{
  "n_head": 8,
  "n_kv_head": 8,
  "d_mlp": 2048,
  "norm": "layernorm",
  "norm_eps": 1e-05,
  "attn_scale": 0.125,
  "grad_clip": 2.0,
  "batch_tokens": [32768, 65536],
  "seq_len": 1024
}
MLP neurons of a small language model. Each row is named by its layer, matrix (up: input weights; down: output weights) and neuron, and shows model dimensions 144-239. Each number is 500 + 40 x the weight over its row's rms, rounded and kept within 0 to 999. Numbers have three digits each.
After each neuron's rows, "fires in" lists the words (lower case) most often at its 100 highest values on Wikipedia text that the model never trained on.

L2.up1193:488539513543542475518538454495514549537494503573495500546412502441548483570448481530484507598552564440490495471411421526529515491500504471554508503526493536468526551485491478540520569543435513501577538532513527510428464528525464498488539481488532407504456515449495525529445458514529490460
L2.down1193:517541471444471487477543399559483535555608552422524500557515524561521472505472513500556516519457455496472496516470516508507440416500541519411469496455478521473505537588541497458500503451478508493513480500516469486491490441458485484492478484502439447489483429511477489498554476506435492475
fires in: "after", "a", "the", "opposite", "to"

L2.up1816:536385577480470471511518472536519501482494485459565543493521530513502485504502493638495490558451461492588511532570452502509483528470553496434498564495468528546521514493464559518479479551549502459504487546450509504525447499554460570554457487525489458492512479468429557484476608503472500427
L2.down1816:564508523467468473450510423468433493531502496531464434524493543493516487454461517515512481497526449525503493357515418538506496520528461435548496581495510505509528518532474488477507400471505468417531482470511562565541494499521449630496561554540401475520496518478491486433472460551497560544
fires in: "at"

L2.up1090:515505415544507522520494480577472555464539554511478523533448518475452484456466522450488585485513452503477508438520556520513544466557524545550445553504494460497459502449547492495558582497483515484569547522459482532445462525475545466464498483562512472457475486554515491476523478509499481541
L2.down1090:495470512532455467556506439421518489502440596511516466466546475539447583487467471482465556565513478482543495468479462459558518502493517488470513530431482509482457437540520472519496444500592476547476487457524459467516450439498489521505584500526428467465541530453507471536492492542538540583
fires in: "work", "set", "acting", "workers", "act", "voted"

L2.up1502:432515509502467454461548481538477507445518521422506487529431459503480519450536525520473500484475489539532488508536463383452508460545518420582510466554508504422564461512470518544501562449509532451469480458483506504457519500514498502520454498591456483524395423522465526473495532469432481554
L2.down1502:475470473461503474490510513479532467580537421513532530487535488460484589549531516435490506443572507511486514499509536525536487511464569545548529542434521520488503410538440410462469408540510512506465498472586519506573474492496541600552477460370575582451565522463548469541523453503500527473
fires in: "then", "made", "quickly", "make", "mixing", "making"

L6.up922:564507489437570511487493537469535552471515573483484467489451548448434505501494476538488478532472440506511460431436519454423504439499524433510488538563477504512471509530517504516509507494522416498504569521457419531522497471500529550537524515489443501506528523489493525451534563492547544444
L6.down922:461487405499519502540442473472539485548492494469459533452501445519480522511399523504557511481443471555489458530526547453509472450500558550564510505425494564517410476425518431475442553454441461493566486467475522470545501511497502589499494502525423427518521510524520518508518523457524539489
fires in: "to", "would"

L6.up1388:411477501474481440567487440414526487427465489507495482557431569583543498533525514460512428459473489521491580499529549469474484555591510511466480484487533488488499560516489480531432468504508514533494472582505474512506509444574500400439493525542520447501490504509522433529477492541418494511
L6.down1388:511514470553582550517445500512460528493487459532486444436526493450431493416510500499550491500507531463515555531494518533422447518492535523437547527479504477456484507415461556399518623521450513473525442523538547520510495528498490513527549500477515515536479468533466548523520534483527520489
fires in: "an"

L2.up693:533573541491533486478488456452480506457540488534495568471510555542537486496462488536500469597592484548508527508484456546557498556518515518476549481504481484477514515498510465459532516468383538502565449523508489445511484456548482531464564516556425484429457456498525490514445486501487431550
L2.down693:493475500421593487493565490551490514502479543546515462457494508480527499464467526494463534530477452591491547500471511456490501502468472447467508527521542493520453435497523496524553493511531499497487494498450449524449459468521487540523524499490494527528470509522521548428465476460497439523
fires in: "year", "years", "bill", "act"

L6.up929:503458491462433522558496440465512513500487375541461508500508485504523547520512489417468518534545448466471456510510433531461545469508499499507498540512572438485508535510445548533569492418512432503529541487462511577539425404480474504544549453573452575486492475457511506488488542580544494536
L6.down929:488516520528501523527501499498469543515583490598505516503546564460549507476629466524493498487551547545517507513565412432565493508492462506506413523515496537477494501452589544496564582507508496515516455541551434473458502581531531533461554483510526452507521475543502441463494372472514499475
fires in: "for", "7", "5", "to", "was"

L2.up1624:488529471513481443507481485470442513550528547459455570480478496502501544549436445515567526442552527529520525471447439449442509464495544492437489476510474540514486493520533495469450514473531530546486412491505425478494545542517493468520532433556476442517612454446440561504471567488520551506
L2.down1624:560467511498516451439598523509444458458554519511478397534457511463489399486503447511562517541490469495523481591510463524541522458455513516403545515487475490489543505490473536502438490503540468509536488445529524575508519440467473608530480525535542524492537495489480497453444460511523493501
fires in: "have", "has", "also"

L2.up1663:561551405536501493448549534529535488499382560486487489525589489555516529483553513488467454513522491530527471524497473441553467481528475491517518541508535528525477419543555442560541515508512502471511455463542458523492508527492508455457570520466524537503508536446446479519555559492509527457
L2.down1663:437446520485542568527503531490432530455528570541490524561574412495519432540460563506470512495583538518506544472551524522547474517540491497511480479490532476539540529575542483516483502528518583533458469450573495471460443512475492500502509490430511468465523528520572523485559511530456519489
fires in: "named", "as", "appointed", "called", "helped", "became"

L2.up34:502554472546502471479619501488580450442416493450561529579462502492482539518471491520452499493486467444565543478553481480493483500558453462519546555546480553519501438512476473563542448491495522531527450513573508523455448463426481555593474459503519480458547519517522437466473585482546503500
L2.down34:523446546433490519511478472496534480454584474460548469523461517446494502590526535506453512503513515475496473407485496520527426534500496535473447509533527522440527524460484503498531467462498498470513558393516530486539481530523455532476444506548433477513532423507486483504515514489464565485
fires in: "the", "against", "to", "defeated", "help"

L2.up2004:476485454509490476528435469444446525484517519511475498486513499448557402503454447590512561525497531480593555569530489548530477471558533485493417458505599504487493510474508550525542570466520516431487441523488539477480433495541573469486496489510489439569464456451533477440505523501526583443
L2.down2004:541500495624548507430478454474502505544475525472487466502471489547475526462468482557542534496553480517496466526477499607487526504557530510479551471541443426503511507470443478485483568548446471521507492530523471481428473526475435528514544464476586550450481528479522412496519519565445413491
fires in: "following", "each", "same", "next", "also", "every"

L2.up1910:491515476447422495529522500563489513453446469545563516502463426485513533521466509539520492579443493475459459514603521488476560452505460419489456526519556475511435490512462499603546444537590557372591472566520514485461555564526506516544473453565516619391533508501457491484481535556550595507
L2.down1910:505461520461524475530528471519454480501498502479477518495539560512533524485558492549558528547545514567462542467547475453460575463547504449505471471524589458469501426501480460535510522594514480504489528561468511491585501523497517501494506486475536437431507497479456533539488549523435512452
fires in: "school", "college", "schools"

L2.up1996:455464525425508484565494465485519538550444533508503494529497444455552518469499451487536469524499470484543594576510446519458573459548498483403513477453504453472518496514461509524449464496452548555496515530488468550565432506492507506528539564539506468507487446429456493498529577506478522507
L2.down1996:527445511471503481454486615529502499528513427507480503491467458525544562422521492503460544520465535479499574512444502547498569529468460519477503452507446476510510477544463468500530469512524486487542454457436446551491502457462478533371485461508482504502512519497546479527551483444539469355
fires in: "him", "up", "is", "are", "team"

L2.up600:457451545475467484556446474487556536486517470433495536557471562509544493560558442571509483594512470450484555419516475537548481447488454423488552503494483521519486567495428553491502532477445482433578522522481426464478475508503552566453467580537470536469525467447522477462436506449475493456
L2.down600:451520485463493482449502479494424491581447517579479507503544526506483491487553513515492509461498451527505598547454527456498521505538535537570523566510466480512480588504419503482453520398560512487532507557477491451412484491498466533468473560498400490512452498509507571516499470553485532571
fires in: "the", "his", "he", "theux", "an", "at"

L6.up1949:590480474483578484524473503494462531539480517559514542498452451571546470437535465560539403505481511445468472569448478469502472467525433513535549516527556531579479467447524539500562575544497470530501428523413473449437471505510606494504480530558449537518517472503488494438450493445517542473
L6.down1949:507500517533473490474503512521527521459449539390480477546567467479478499504571569571483501566452482557438522485507507422522544522458518510485489534554490481506525491483499511504521436466464483475505578474612471537574506457475489474479474468473471447412488502490522450514505557534499539454
fires in: "was", "been", "had", "career", "began", "started"

L2.up1749:494500464577520492510510446564389540497472425481430517503451491539489468513564527491501465526494459449540465495487536453474508546523501537525529513469508481507551448537574486534486476528466517527527445515491528568518477579496459494496522502542587494377518554475480431484520551547458535523
L2.down1749:430570525410536509503497446439486493465539492537493557522519545470564526531500471516476473493490475574432478493475513517562509409529494465475512480474445494439451581547524507515481464545449444517606543526501530526453467511539480484509509537428476529532486496477492523532539489479508528469
fires in: "as", "added", "changed"

L6.up302:468441479482481559541477519444514495526513500436542511548494514484515523552527541466480545518543507472497479444464460515469519568517489443486446472554553471467531514541490556534536464450486509568589480524489537499457471540485456480564499558523507566475521488503523532489505479461523566471
L6.down302:538527468453502543503495501438494491434529514520511500493504497509492474456477468531468505544525514552500505528518521478521428497531518483509519465520482443498461495300517539467481509402477464523515482475482510488536410457521544524441514490479473473536469513530513435514446480497509556449
fires in: "in", "the", "at"

L6.up1045:542561493504582511480557502546549523449449502512558516506512580516569500553577459477506555524491533450548493491553520553557567504524490489478448448546541516466552493497470586523505521445459543550514448471475407531473459470466500469548554528502495531432426506516517474419506519547443566487
L6.down1045:485481514573493547447563475452540537513528525493437477503509487534501510558482488485474520465590422497522460525439450426583513467528499509562579533529533608440451540493492467518459524488503456463551515435495453434550496514508516499400445449493464496480491469540444480491527503453523565483
fires in: "an", "in", "most", "on", "more", "by"

L6.up1893:509468456514580541581458560468462506490496508508451535499626475471474452564552496506480528502505541479486468515462495509526446429478545501487481528502552480524530529548518579559456533574516473489553436460444550450478488456524483518544581550568498496510506507503519487471462449512551548538
L6.down1893:466457519492458453452487456414523489513524517531461483474488490489474432490518513549483534463511501473545491530511464477521432530531520552507522528532462523504472500402463444491460503510545523446489480580507493497503507561498529480518551427541496505489527471498483513554489503517525519463
fires in: "his", "her", "s", "their", "its"

L6.up54:458528530489458457535552462508563484500534467596502579559513527506551510589419494486532505533537532482489532562553452458448562461521434514426493451504503407505568468492486549571573487456398509519539485517501512572449462464505455533464474532496488472475597562450485492545548469486552489444
L6.down54:531570519514576478504476479449362518522501522409443461506541491495459456472597482552467567525555556507525433617531537505509480498448488521530512510505447460504532445462477465361559483514537513489523517494509544494513510402559547503529524470522496543474481478547482552472485508520465541493
fires in: "the", "a"

L6.up378:566477511506517505487564467510506447454470465499457531468487454605454497503469485510505537521476488539527504410477482532471535479574482538437495438494488511487441441496427469501565575566479560495520406556526464544439516527504505482528518434537457481466496473511541536497415521498482504420
L6.down378:473554541516437540457530463499549498511506440494492465526529496513513454580488456570434490563463444482538553551450528505503468532530499470506457507507506451523501534543487512524496419511486567528581493490513505506465456473460504553498446534422453603498478507547539382490486448577491520452
fires in: "a", "the", "to"

L2.up1023:492544445448503474546465481528534510486542502569484556530513506519468475514515539516496539512590520481498466437488489484472503552534483452513491471518518500586465505499559451478519482574564492493458426574498464440525522573513484500528512422534534491484493460490525515434483444464522486415
L2.down1023:462528621527442514445498534522487494459532525455456453534586498486445495576483480468494483467503492526483537520511550459557413447458508547432485495479518513446527532564548548522485560572455496503574456466477459512562448472463510552496534526480496613479486559531509461453474462536449518509
fires in: "of", "with", "sr", "jeddah"

L2.up1970:470537475506494406471524533406512510457532434483502485464532523483494489505452418580584486480433444499539569555441502514409477520526536548575550457488505458527513476534468531512527543441448575482513505470539543543562491531517560492454527504526533513459528464499528486472579563422516529479
L2.down1970:499493487580486469525513446481465481489570516473528515469539584464482486506536512495506418438461441445457467494563539495575533516503524585567538534478492492529532530513463412489391519509474464513420564508552487446545542483440473496534508437525445499491504518468537482504486489417472500455
fires in: "made", "building", "make", "set", "makes"

L6.up1027:428470504570514625624500511445522453531493513456511535505557468511470503531517545546457535469417523514484510473515502502430471508469574549550481517507549513460577515499560540474535453531444557446590551528466431461547577505453470485496535467528522473504466484516416539472527499487477503509
L6.down1027:523527540509526472469494494511493564540525503489498486474504548488470519489574461523520487553499528517504470516485429491544445487515473472470506464488463433505521507481460478438494513470541453479443529470496514512448422521525521468502512538455525517562538474550550451490514515543484489477
fires in: "the", "that", "to"

L2.up1442:488586482500502583564529513494485523532512427499444565548447581559450475543476518531433506550474462576489588506468442501524516456466503509500479536455463475457454491479466520462505530535471608474469465501520469485441518461516580500512502528477495585494467555486491458456421535489509584538
L2.down1442:535496583538497452442502530527507532494465523506491553527466556511526474511542471463477458522445485517411480516472544476521572578518501523503519443481485562502521565534583448479532466379501524464495498487472458535496521545457491502539431469577455529518519488526487527479516524518412534472
fires in: "a", "aphasia", "lone"

L2.up1780:453479447495495463511510470469479473550525457463480443502564490465593516531532496486483607516440522515524523443542582523506485439533422487541529439518502454458560493496491502476544468517483516506504493488428527452439539508454492496536506553565520472542507493485464465501475467540494529480
L2.down1780:478607421486541502485463576457544507512478492506508516468463497474471508502532515505486515489555488508489502491472535546531460503545460459560462495497504444469540453421496487484527484492473521502534449492454471515453514549473498557494563537454568491530470501508475496518420438532505530554
fires in: "that", "what", "those"

L6.up1073:471525406428487550535474507440510535506501507515521487503480419584472426449469500492518624576519525464529499462546519404416466416523475539439491458531518467496484496536507488535525509556484506465518529548504496528446465453564488492466510503477483514532436437499524477491458539515466492461
L6.down1073:479438469539453455460515500521560494507506533480487443479421469465482470507515530567508465487500479555498532600478511527493517498469479436544493491484477430521491479524497493527444471569541529483463473389495505499536556523533529519569509504511452438501539549515510494460497515511537418443
fires in: "is", "are", "to", "was", "were", "been"

L6.up1720:487543508503522532536487514481515467459533515531481477524499512498516547501521481502470535547456585473520486519528488528485484549500460392521517445514520461512557554492517558486534550482469538525558527549500520498513474492439548496555497497477523579461518542492467558461494536463489506469
L6.down1720:425496516460588476477519479518519499444522472448482532539471527504565473494549509543516528536554536508492498473505506526513480499520486466462497521546502496529525544465501498530524480454526454488553503480561484504498537489495476503492484493528485507534528489491475525465429488503457475539
fires in: "the", "of", "his", "her"

L2.up1722:470578569486453515519557480497513462567520437458511530497522526490527486502519510545533499549422569465526591477485494398501448507483450515532579473510514527487538475540547523419461537565510483506539508531462454468519507536433515483584526498529506557498491507485454509425541474500461482423
L2.down1722:481439437501474487478490386519569449517492506466528547494541538492451538521506493483505482537527453522521505479448519498586506476503536578474436481465482519506516544539488463581522581500542478467445521465492470512497481460455495510392608472451419571542460480502508596556453489425469504500
fires in: "had", "has", "having", "get", "have"

L2.up301:477493424541497504580558490526612522478536522575503484470539528497568526470432498552501511466452466459507502453539509538468485449500471494478548476552527504504464502466495619549495475528479543476473493446532467534550463555497499469467483533495511488430592437518487542605497510397430495438
L2.down301:538526498579512419506586477463488505456541481595482447478508378506483470500520454465483476527469502543469450457502494477467508481493568514435466587489446506519527496510551472506481567528553449442417521508514512481516458582489523534539573521489467477482517467506487528470533493545498533493
fires in: "his", "s", "loan", "turn"

L2.up1736:477468498455526479492502457441554520520502464572472554463505484519505508459573558525478518515519576466531529485496494535522492481447479498517491444527493514554487498517492557532550499537503530472504492516398483499482512512533506550477621508537494505496425493434487434477553513492441489517
L2.down1736:460498521481531552476449490488493472485511541517530431537509525493510463498520533460452480520511409474509579515393507416550518486548523472503545472435440522484478472541431415486482550471492577487532501500513480546441523447546493439497474457489549502506499461480438492481487478464567484537
fires in: "was", "the", "l", "w"

L2.up1599:423505497541464540551545440425483533471475568491452572567453522519489566577465484399523524552489500523519568482511529476438522560520473500520459457496443466500564524575474506492512516466509587490545502473452498507476483497581509475458582432542466470503472504491439522525511496487541476474
L2.down1599:435487531434460450535505440465478506500435501522521553445530531547401587474537419545493545511518491443446413558509532520552513531534548519509499512517454533473510523506464478534478547516460484506455487503502507459411474489483526496478446440502495545461518549434556457450491555455598555477
fires in: "be", "being", "been"

L2.up1740:567573429475455482511446493474529484460533363495553525462514541487505475439579500473543501426452536426504493556502483502528496493557543433498519523450526530445459562562402505439536507544507540457465482506413542474531413517478529526482526521492413518409447493503515461511437503501542523478
L2.down1740:478487500471556514550483506511444470460478552536539491479492466498464503426454521494493545468530559557513532461407540502482528478561507479537482536604593416505535453474478508480537599541444529546415534564551410477522572544470587516480523462562615370484486478502500495528470555480484528462
fires in: "career", "himself", "school", "life", "age", "store"

L2.up1878:410532514499505492532464553421443472463468498494505537514514540495549450524509478565479560566510488582516532543518453519476521519448515504578562445519481505544587437452474465551502478475487490465535499459448480456453617425533534495541458493558506491477499516507524499522552502468505466501
L2.down1878:573407543500497524498476510553495508586499551560483504511487501486487525511517512508452461422523521414497573501477503508499546533508480533479478475424475463528415434488495463538538618443518442492520515590526478489471404565480432500504561506511484486534573474503504511515501494465457487501
fires in: "that", "which", "also", "where"

L6.up197:514417481497519527520515515545513463444509476475547497545528553483478550459448466508535487471492479410518497401436519555495504570589455473455541519540524542470528497538545530491483483453503426503494559434509536458451443460523453467469451460438482561507550529454548410519439453580505540493
L6.down197:520538440497526616533527470544535423493583526548528501497539538496478418542544518468547530442524482467521521531505517496509502521484501507508479504581514546472546462424531522470488516463507572437456491532506531466509505444475568458569538405492460494525439512570515514613503453444490577486
fires in: "to", "eng", "with", "by", "for"

L2.up282:599490461489483523438506408525521491464488451600532475560478521531494509424464452508475428456518519536522541485512463519525499435597440476468549534543507535527487450528557493542499410495429538446485515475430510486504522509471564444452424505504519477486503568488489489560491512534520549470
L2.down282:433468519562537517527526450479489524482383513460471485510576420513487505533504529543548470433511507542589498483480529406457480405536510507489466453529453524514487441437546487416500480488490517492459483562511486462555487493470472482513449543490499544519518492526575477484545560515470533487
fires in: "and", "to"

L2.up1439:548464464413551471502497505434459477486479465462509593543552536525517455568476527444490502530543440470567537507488512497453509424464528506474420523628491461513556502556489486581510542564573492516529445483470515522605441565417454494477509488559518467467548594411457484517529447508506528462
L2.down1439:546551552535460496502491482588431503468512469517499440471532524443459488535519517569487427507551518530436493473499414502467494504579419496548525437548418513421516493530540500429463447491467473530492474470551467568452466516502476506446504455569498566569515549518512535478575476426557530557
fires in: "for", "was", "is", "with"

L2.up526:519476555497459532505499497525540492434490499496490465485509499474529439533462533595478504552528526448518543488497454501452529553504476506562540507576511521458501489480461515576509519560495547456444446555569461476621460482488509512589466426546542465521539500503467524440424539459466569510
L2.down526:531438552494467514439491537509550519520453539500501497469443551487484478520533534523564492494465490467532487512515482446556502510502525525552455552533515490401473547597525474522540494492514547452440454514558529456453464477495491530443488403536520477556478544494408535541525524445455533572
fires in: "a", "the", "political", "power", "s"

L2.up1532:411490462496542524477492432564512472501532487439570484441478568474462525450494516559491504489577489461542567467539489539486545445507541516511423532560516511481414457521505459500520433505530541505531429469448407432528474482481454450523503508532537474503484498439554521491482492601530500577
L2.down1532:526550564520532508510467538438483468477537515530498450475525438547466473516555512493516485496540482496480434557479499477515528522568431492470486517510490505526505512517483505525446543455548466486517494475516509463504512476534468513512453467549502584507510542528586542499505472497475490464
fires in: "in"

L2.up1060:526476538500472553519523465468534539472533426470531535571542495550546533531524482522559533525460580468513483452568442490556497540503432450518435521468507459464463471564554479558554461493539573451472454523541545526440469540516522463453492526511496423473531531504540465428480464507471541504
L2.down1060:478457506437525526509478536525484493495504516509478457505492507510489514506561490442469491464496471463456516492431509465478423460562508475498516488487568491467463509573478571423463549517490477468496564502467478483458454482481486552551526481562512442553471457498508505527502484541479564585
fires in: "at", "the"

L6.up2021:473518563502484522568491485532526563614475466524478554498446527456451457466498493461515475444442535422523482438551494457413477458482485469535514537522522523493506534532478477473435515565486528539464462471447518425487557497427569540488463575549511461509516499543476477492447504538509544486
L6.down2021:508471488521487422488480531540442515451551430551435525544532467547531467601475520527527505536534447517480452518482494527473479503580448540456517524411489534583488465468502498419491489467519556515530503474543524491470525476530476455523569464477510481512480484487471374502482499529498519544
fires in: "s", "her", "his", "mother"

L2.up205:506455466466461469551444472526492573556433449481579505554437529526573552481543530503508532549536485498540505432461533514504459411499514497482529457493448559571570511500402476524580493513492525508561508537483493461512489464501502434537487552485505536515490485443527501462456511461515527369
L2.down205:436562510486492454527434522602551488564498492536464571518470519533473506468500475427510474491501501504497413409532481531509500523513514503492442469452440462535501493540507583554464549472451509508480530516480517494509550527486530573448486446428440467502507503466455465467510473556462580500
fires in: "following", "but", "to", "the", "he", "after"

L6.up1082:516505446518535564510506495402479530413485492472520523514502416522468595507529497467596515510526540509492533462511614518445500548558478495539527462530530491496487486507518557505495571510501538545566512498506480501492475554426452508518469488474476495513491496509488498513490452491458486498
L6.down1082:519487483456566513517515512515520475470516442522437520564517504481527451550548477474535556509525551507555479535478525524511448563534465480509451492500480472508507485391497502526491521517491452490551513509533489518512498483538510498506521478527504491457554504498500533533502533509475505516
fires in: "of", "in", "northern"

L2.up57:553485475541484433499580459469556559486519453445491548567465479532482510460483410520501514557530595486519514572474472460492491500468572584461514567483523524512500497533507477503534549517448477498525443489525508486492567523515522529514496422549454528527407480430495539412507559472542553471
L2.down57:511495541477551466449503494534502483513561474514526473588448515516489508478405466524500489487438496507554543511407450446472519436456547574463477537515435459534511472581509494525478537522480500516479490485499510525551476521462485470498501498514527532537464504512580607413510506350489533489
fires in: "had", "has", "have", "died", "not", "letter"

L6.up159:453505523513489485456508503462521489494494503529558508424520526482547473562455534586499546579487473517480498462546441481452481525520470422508571548565533447506483512529554518477582505439500408426510522476496524533550475503424520450507534494484542498512471460552483486478464537524523488484
L6.down159:524478467521437481495484461505478523480473526493522526585460518516455536502415524451488500496527494478499460491524567440567508523506510514488409493551554546501573521510490476559492528500453494579493455467458487548477502464579429519496485469557460457522473514430494469475510504497501486502
fires in: "a", "that", "the", "his", "one"

L2.up710:398466568483521552488499488460543467455531496502474582481450557512544474497488494477515487497501506506528499491514488525498536514475466499498478492577474479404549479500486518508575491520532510466633497580446478403466437485551529561562486481444466520445470453494475419512517551490491521506
L2.down710:555557472547534480424510494556493547556434518589520478506567481492490528500431481472502572471538406530494470490542436507541485535484510411515504554528472577542429480568428480536450579404445435420475471489528451508458531494418452522492472463535453458470497444552418522498416541513509456545
fires in: "both", "mostly", "the", "mainly", "wales", "including"

L6.up1036:389474466444460499504592464434574533493495514462440516516527515529521504536495505515545475501444494616454516528534473398473489472584413467464565513605554427421584506522468528567530500486506517544534527479513529502571500491521494487545517406574476500456540474489508504548439497479461511546
L6.down1036:391507544514518534391436498491531490516532464537490500468462551478506467557563497533495503512590382476592474548451482463551504508552501488455472532507463480487484515478502554498484437531482436452500478528506473511443483526457514539483422464496515483539551472464500498512478477497505609501
fires in: "the", "a", "an", "0", "no", "it"

L2.up1955:455505539505579453534486497555505471471524558527485541457464488422508473487572533451437465517480508575515574558576522591502531464482505538464468499515500456489540509595516496503483465546535526537487432492509591500501482481493494484509425493524506478438458472503518527533541517564492487487
L2.down1955:507521439511550451486464528479429477544516472555451473463497419570565511506469553515568461446547461496470476465446471485520539449496498422478503535515474465561513557506470467592499506424499472415534536555509465521435512481545467565455589479524450542509521463482472414477440479549524500544
fires in: "both", "two", "the", "second", "remaining"

L2.up1335:494505543457563497471529517387626481485552398567514542541508477548537413540502507575533522458489546538530502521534359454500520479521561484500444443512478542467425490508489476520516565481513526430518494515510486527484460387519506459482487530513527476481492471484533525439525517489466511420
L2.down1335:501535449504518471451523479553417452543515487588484424539509507512497573479470464422568522523477522525474496503556537532542506462519495512490477504450549482451486567495493479507530495470408550571468412552485548475468546485466554559552453537552480501492487457510476532535516587438497516541
fires in: "one", "him", "his", "the", "adamantyl"

L2.up263:578455441489517438544496470511512443515531491508494508563500494480532515462499418555519506550502484542489427541524475531560547499523528473474503581552537519523476481517586514510538480529571482480472461517516480478478510466570504549583463481539591500517480484464484504523469480531496509534
L2.down263:505416488440510526508461547543470533441446434581510488529548426474514515502515534471479537451523418466492525462563458487450429509481476448499528602492529496489568487526497466445638469453542495525458446504528498515488515498492458504501552558425511478495462548497518581494470544513499543479
fires in: "day", "just", "days", "years", "year", "of"

L6.up180:520460445442551536541543536548499510462544495499453576520550519467511498545518463533510481519476445522586526519471506507495495482506516490509480441487533560503443471534456448508435531539542518530492457508462463471455490393576493529480597440561535496458452418531514410485460446515520501549
L6.down180:449530540526515486446547532485569522479473531554447445496500521565513389528580541584483508502580557427440558554433446547466526525469490486459542487549424429466571542548591554446578486539513545456519522493550501576506554503506582441496534554452505462534567433543523464548500525475530534404
fires in: "was", "is", "and", "an"

L6.up1537:557448497462587443496551554442507459495518540535505481472517473524468479540451441535515567542502567551481510521502510472505476442532483493457491512516489470520566490453581510498492508475522467526584504508472478477524496499489502484505515508500535461510507457479478492514477510458470530504
L6.down1537:495471470490497518491536492469477457503519550458445454531526482505516516566513524512503510542505483521495455506536504459458484476481583464517455498507507522548510493451492528521474505507495486516460515448512453558477485500551518471532489522522471531456496533479457591496504522495487526492
fires in: "which", "it", "he", "but", "finds", "that"

L2.up1928:492461463468492486464465494464559448491510522514452542494484529554454453536471420455496491474562594470550508464546525510487478499581504568479425484468496481443448467470569485475547468459467519484473473495464471537521509456521499494474617471485421468514498513495493524462411450435532573524
L2.down1928:447508460510528565474505557482512482496572574466495438464468557504454471504505506459460497494517496454503494526491513455545484491491489536506502480500521443548476530469456483480519533474453547509470488485579557477473508496540541464468473532504576554455423494457447519468482514539512549486
fires in: "have", "been", "year", "in", "has"

L2.up410:447455513479545507488536497448478528497500482510533468483448560464481431511576512476566478512509500437575518524495572494485535451442515569537518527500534500491506418517485491487478462526469554505489476516454465420495496448512478483517553519503472461478501470526461536451450530522503627440
L2.down410:488514514494476487508485529593507499502529507585480464503371538527482485444473538541577574552555417506506478416462485523545530398493521495495501537524427559528454570522500488530489546521483457458559535450486459470424472466507465551532512495520466472467480447452555523511549500455488448547
fires in: "it", "he", "but", "benning", "has", "she"

L6.up1339:496530510478529472494530474503543444432442424504532480563555517499477553497546491462504511541537456510455518492420511463513490481479534458523560497550605483586542476518497504511543430482429494462560523488563474569506493424430554537539477425506450459499466479474455490474510494505476501495
L6.down1339:582492511458475487496490535495541526545508501516476568569461502507527505552509529460447509480465581469476508518536548497504471507480454516519470504501436516553403501438484504514477538464568484487481473532495461502525562565462491492485486570420477468447491481501477517510528459515554445554
fires in: "in", "2", "of", "house", "into"

L2.up1658:491444493468481482459453419480490529495513534440478423571518506513546582545532452527532457524516507516486579527510497520530498529525492457487500428543464500546527461511494505539582581432492454488473511429496510512456498539533537486463546466505439480535497463435472535570482552465504539473
L2.down1658:526466582478480503562485489514454477582471477442503476479525520442538551470565535456534548470447544511478489538445448525531547484469496580512546447594540458535472535544417491572473523467432456501530432520515540522520512534450465514516479489509471519549476473508538474512469497562471505464
fires in: "5", "at", "m15"